Weights of a small GPT-style language model, trained from scratch on English Wikipedia: MLP 1280 GELU, 11.2M parameters.
MLP neurons of a small language model. Each row is named by its layer, matrix (up: input weights) and neuron, and shows model dimensions 208-271. Each number is 128 + 24 x the weight over its row's rms, rounded and kept within 0 to 255.
After each neuron's rows, "fires on" lists the tokens most often at its 100 highest values on Wikipedia text that the model never trained on.

L4.up784 [135 186 148 134 114 129 119 156 134 133 158 136 144 153 140 106 118 122 165 141 132 120 103 150 118 124 130 167 112  96 169 111 140 118 183 150 107 151 160 134 104 108 145 149 121 142 144 119  92 156 142 100 175 112 125 107 107 140 129 155 114 135 152 137]
fires on: "ad", "am", "at", " Sam", "ol"

L4.up388 [121 133 138  98 142 127 126 116 135 175  99  93 103 152 158 172 107 176 127 137 145 119 159 136 150 117  95 148 161 115 158  91 159 102 124 158 126 154 120 169 115 127 186 113  97 127 126 147 112 136 138 129 117 124 139 104 139  93 111 125 127 122 115  80]
fires on: "ly", "er", "z", "n", "ch", "p"

L4.up986 [102 104 142 140  93 143 124 124  74 168 121 155 102 110 105 112 142 108 187 134 109 139 151 147 139  73 123 143 183 152  96  89 110 133 106  68 127 136 105 168 132 131 138 157 127 142 143 166 115  97 146 144 159 126  98 149 139 119 101 152 128  90 108 140]
fires on: "as", "ad", "im", "ir", "ur", "at"

L4.up1117 [114 133  86 136 180 147 114 125 120 133 109  83 149 148 110 162 147 119 174 126 151 135 141 130 115 117 116 117 134 134 104 118 129 110 104  83 162 130  85 136  97 110 101 141 137 146 143 127 119 150 128 121 104 110 158 136 103 139 152 121 115 126 123 131]
fires on: "w", "b", "n", "ig", "y", " W"

L4.up583 [ 88  90 149 144 136 124 114  96 142 121 123 193  97 125 114 114 179 118 144 109 113 141  85 131 153 122 114 137 138 186 177  83 150  98 117  98 132 150 193 141 120 161 126 125 138 172  81 210 110 163  61 126 194 134 109 140 138 138 142 123 136 141 124 173]
fires on: " of", " by", " named", " for"

L4.up766 [162  91 155 106 101 121 132 130 136 110 146 107 101 107 120 152 162  58 126 155 112 125 140 161 101 159 166 135 119  68 135 160 140 126  94 127 142 145 125 169 117  86 149 157 124 149 126 163 139  84 143 161 145 127 138 124 151 163 109 149 153  97 103 117]
fires on: "201", " not", "un", "oll", "ly", "al"

L4.up763 [126 137 149 126 123 149 143 116 147 104 105 124 145 109 162 144 155  85 112  83 148  81 130  89 117 121 109 110  80 127  99 160 146 137  81 103 146 136 105 155 152 134 131 124  89 125  83  96  97 137 141 124 148 150 109 124 114 123 160 147  92 129 153 137]
fires on: "ro", "are", "m", " G", "í", "g"

L4.up1017 [151 130 179  87 147  92 114  91 156 150 136  83 144 156 108 173 136 120 145  55 108 153 106 155 139 130 122 133 114 100 140 133  84 101 116 105 140  76  91  92  75 116 109 135  98 105 130 120 123 170 158 118 154 162 131 111 121 116 163 132 128  99 129 100]
fires on: ".", "–", "w", "are", "om", "-"

L4.up1022 [116 115 128 141 149 113 167 101 131 155 139 153 107 127 179 143 158 112 112 105 125 137 128 147 117 136 125 177 116 150 151 140 149 154 155 147 104 110 146 146 118  99 165  97 116  70 180 138 115 117 127 131 119 119 178 112 148 125 121 125 116 101 121 171]
fires on: "ry", "ric", "amp", "ig", "op", "r"

L4.up496 [113 135 126 121 147 140 127 105 145 139 131 123 112 102  80 106 124 154 124 113 145 110 118 111 148 192 108  78 146 135 147 130 104 137 142 125 148 142 117  93 132 127 169  79  96 135 167 122 137 158 119  98 140 107 128 133 171 108 120 111 121 117 102  64]
fires on: "ra", "I", "l", "il", "e", "ran"

L4.up1110 [115 133 102 152 112 132 105 170 152 131 154 147 160 134  93  74 143 161 115 137 137 158 154 130 116 159 177 126 158 135 123 116 102 107 131 154 162 105 141 130 145 138 156 140  86 135 153 147 144 125 106 137 124 136 118  96 128 110 120 131 172  73 120 145]
fires on: "ight", " dist", "ind", "ter", "iddle", " |"

L4.up1164 [142 151 101 148 121 101 112 129 125  97  84 128  91 117 126 138 172 122  96 153 155 105 126 127 119 155 129  59 137  92 139 147 122 113  95 167 105 152 118 114 183 139 150 112 149 163 115 139 135 117 129  99 155 123 111 123 137 127 147 146 108 157  83 141]
fires on: "b", "st", "ur", "ag"

L4.up434 [135 121 171 111 108 117 108 126  94 152 154 132  75 116 150  86 139 144 114 131 136 117 121 180 125 116 106 133 135  75 106 103 161 115 111 148 144 123 121 133 156  98 155 152 156  91  89 138 150 126 137 139 161 152 124 163 114  90 113 140 174 145 113 168]
fires on: "p", "q", "ep", " lo", "m"

L4.up126 [170 156 118 104 124  96 113 120  89 176 130 197 126 198 133 142 138  95 120 182 124 157 151 145 138 126 128 112 120 123 129 151 159 140 128 112 135 141 112 117 130 121 143 143 119 141 146  91 144  66 137 137 121 127 110 123 182  93 150 153  94 151 152  88]
fires on: "v", "ch", "ist", "ig", "or", "ly"

L4.up457 [131 109 148 116 174 120 187 155 117 173 123 152 127 129 184 135 147 152 123  70 115  82  97 152  58 134 137 111 156 106 111 141 154 140 151 115 137 171 121 133 131 142 119 118 149 153 174 104 150 164 146 127 142 148 139 127 139 168  88 148 159 106 142  91]
fires on: "c", "il", "e", "ch"

L4.up286 [123 125 110 110 136 149 138  66 117 145 107 164 131 136 137 128 129 133 117 138 109 144 104 122 115 128 128 149 150  76 119 120 195 112 115 147 151 138 127 134 156 110 136 125 181 135 157  92 112 103 109 148 113 127 153 109 152 122 116 121 118 177 155 131]
fires on: "m", "ñ", "am", "ats", "ons", "p"

L4.up1215 [131 152 114 167 111 138  95 146  69 115 121 166 195 143  99 119 123 128 160 104 132  98 116 124 110 124 118 125 106 128 163 102 139 103 146 110 139 124  78 164 103 119 149 147  69 104 132 168 129 157 133  99 150 106 128 158 122 142 150 152 120 131 163 122]
fires on: "ac", "on", "ap", "ig", "ir"

L4.up546 [ 89 111 115 113 128 131  98 144 135  70 135 123  78 123 155 154 128 145 127 115 158 173 119  80  97 139 150 139 124  91 109 157 121 100 164 138 150 107  88 136 136 155 109 126 147 112 142 176 150 118 119 123 115 133 177  88 124 117 111 128 118  92 122 100]
fires on: ",", " |", "ol", " and", ".", "n"

L4.up1178 [140 178 116  99  82 131 114 144 142 118 145 169  93 148 133 154 152  96 128 146 159 157 116 148 111 113 115 151 131 113 107 142 130 141 108 147 148 114 147 128 176 105  54 144 166 117 142 144 100 129 132 120  96 168 110 127 126 100 114 132 140 142 134 109]
fires on: ",", " |", ";", "\"", " (", " and"

L4.up40 [ 73 118 146 155  85 200 147  53 127 153  83 137 145 109 126  97 126 127 134 147 113 156 146 180 149 121 125 117 129  91  79 143  92 112 117 171 101 124 168 179 136 151 149 132 117 171 131  94 148 143 144 145 137 136  92 128 147 120 175  91 129 131 100 132]
fires on: "im", "ar", "l", "y", "ay"

L4.up146 [130  97 105 165 185 137 102 151 179 117 125 142 109 154 134 112 122 153 140  70 174 110 120 143 149  97 119 180 117 123 143 195 107 132 123 133 135 103 115 142  88 109  92 155 117 178  93 115 120 115  75 138  91 157 142 120 140 121  69 144 127 141 122 119]
fires on: " of", "y", "e", "il", " as"

L4.up1241 [ 82 122 159 130 175 116 151 102 129 162 151 176  83 110 120 137 105 148 146 134 137 150 129 149 169 104 134 168 134 127 140 107 138 160 135 141 130 110 137  78 162 134 151 125  95 142 150 147 133  99 167 132 129 150 107 126 130 126 136 136 126 109 119 146]
fires on: "A", "T", "S", "u", "N", "R"

L4.up1020 [117 100 132 112 131 116 127 115 150 110 102 109 152 124 133 105 155  96 147 145 153 133 126 180 152 113 120 101  83 146 143 111 161  91 103 114 116 141 123 153 114 117 112  88 101 119 130 130  99 153 152 102 111 107 118 114  98 127 168 137 124 141 123 122]
fires on: "-", "|", " |", " career", "ut"

L4.up778 [150 132 112 123 117 101 166 133  92 144  84 126 103 159 142 127 200 122 182  83 160 107 149 132 157 143 121 171 113 132 118  87 127 158  90 117 114 140 137 144 120  70 125 112 130 156 141 113 134 136  86 134 101 127 105 153 148 109 126 102 137 133 103 141]
fires on: " season", "9", "8", "ri", "7", "5"

L4.up398 [ 85 151 150 121 149 121 122  83 140 148  89 109 107 118 155 122 121 160 182 118 142 166 129  97 142 124 142 183 165 151 134 132 121 120 105 110 149 127 132 140 118 134  97 100  98 138  86 142 150 112 132 139 145 131 143 115 133 129 154 124  87 108 124 154]
fires on: "el", "er", "V", "B", "ro", "h"

L4.up248 [143 115 112 126 138 123 134 172 156  81 108 128 114  88 157 120 186 133 159 116 154 151 140  77 158  94 100 141 137  99 155 116 144 112 124 131 114 158 109 120 118 152 119 128 159  94 102 165 103 132 132 143 162  92 103  95 113 121 175 183 136 128 113 109]
fires on: ",", "isc", "k", "ove"

L4.up147 [151 113 116 128 146 151  80  84 112 142 108 124 100 152 157 134 124 140 117 134 138  91  86 117 131 128 104 138 153 119 103 155 102  84 154 135 112 113 165 113  89 123  99 136 139 153 152 154 137 111 107 175 112 125 125 172 130 120 210 131 154  99 153 131]
fires on: "–", "-", ";", ",", " |", "."

L4.up498 [ 74 162 124 134 116  93 149  91 100 106 104 129 132 135 119 139 137 124 178 123 120 125  98 139  86 113 112 143  92 158 161  96 137 130 152 130 142 138 122 120 135 198 136 125 122 122 115 108 124 155  58  79 120 130 123 102 143 142 101 147 146 153 133 150]
fires on: "id", "ort", ".", " bro", "ill"

L4.up983 [ 70 125 101 130 158  93 154 130  79 117 121 106 109 172 136 180 138 122 132 182 144 128  99 108 174  88 162 115 120 102 148 148  76 114 122 110 105 133 140 129 181 150 169 147 142 115 105 169 122  84 118 144 138 118  85 127 116  86  79 125 102 161  94 107]
fires on: "th", "st", "ect"

L4.up589 [131 124 116 111 110 133 137 145 148 141 115 133 161 109 101 124 120 112 162  97 155 145  98 104 162 128 151 145  85 126 171 139 139  93  88 126 105  90 126  99 114  54 124 149 115 131 118 113 145 146 125 106 176 135 135 111  97 130 134 115 159 101 150 129]
fires on: "ar", "h", "ad", "uk", " of", "b"

L4.up391 [136 143 155 115 159 118 117 101 146 142  86 121 178 112 157 164 106 104 107 114 130 124 117 174 109 154  87 170 110 153 123 133 112 100 141 145 121 126 155 103 122 168 148 120 147 110 138 160 137 134  87 133 125 103 131  99 154  97 128 145 166 118  78 105]
fires on: "re", "a", "i", "om", " I", "e"

L4.up1038 [136 110  78 113 123 146 128  95 107 185 112 116  72 114 123 122 116 149 126 104 149 135 117 108 138 116 110 121 119 125 106 107 121 143 115 124 112  73 120 148 110 112 130 126 164  96 113 116 165  94 150 155  96 108 100 101 111 120  99 151 126 115  94 138]
fires on: "e", "il", "un", "h", "al", "on"

L4.up415 [100 132 106 100 114 131 119  99 144 153 127 110 141 181 121 165 153 147 155 125 137  91 124 133 115 140 136 140 108 138 100 145 169  86 117 127  88 159 153 134 127 153 111 112 157 153 128 166 143 145 110 127 151 123 129 124 122 162 147 116 120 164  76 113]
fires on: "on", "ier", "om", "or", "ar"

L4.up588 [151 123 123 125 170 155 117 126 103 115 105 106  95 116 101 164 150  92  98 132 145  87  90 101 120 102 145 148 101 149 113  87 101 106 110 133  86 130 167 126 125 160 139 135 149 102 138 131 156 113 144  95 117 157  82 144 133 121 152 126 159 139 104 128]
fires on: "an", "a", "ur", "as", "ou", "on"

L4.up143 [148 133 159 105  96  92 179 133 111 108 142 154 103 152 133  91  71 147 117 166 179 146 145 144 154 108 137 162 110 139 115 149 149 142 150  91 135 153 149 124 147 148  91  88 104 117 134 124 139 120 122 161 100 131 189 143 141 106 155 136 157 116 184 127]
fires on: " in", "ut", "vent", "at", "od"

L4.up755 [132 149 109  97  79 147 125 123 147 158 105 146 148 133  81 133 146 161 129 126 101 150 138 148 134 145 181 177 115 104 121 153 159 150 118 156 143 131 122 160 120 153 115 135  69 115 144 115 119 102  96 141 119 124  96 123 101  99 111 129 131  77  99 148]
fires on: "at", "it", "urs", "ces", "as", " won"

L4.up198 [114 149 139 128 113 132 124 128 115 129 142 163 120 140 106 116 120 120 131  82 122 160 152 171 125 132 111 105 119 137  96 160  91  89  84 165 113 132 123 129 164 126 136 120  82 104 124 162 121 143 138  99 170 146 125 144 131 142 111 164 104 131 135 162]
fires on: "al", "at", "ub", "h", "im", "iam"

L4.up57 [ 94  82 117 107 142  96 161 146  97 141  82 128 163 142 114  96 147 143 145 110 123  65  96  98  73 127 160  99 121 127 131 117 170 110 170  97 111 149 113 103 113 136 177 163  88 141 150 141 118 124 115 118 111 170 127 145 169 139 131 158 163 113 150 132]
fires on: "il", "on", "ug", "b", "en", "al"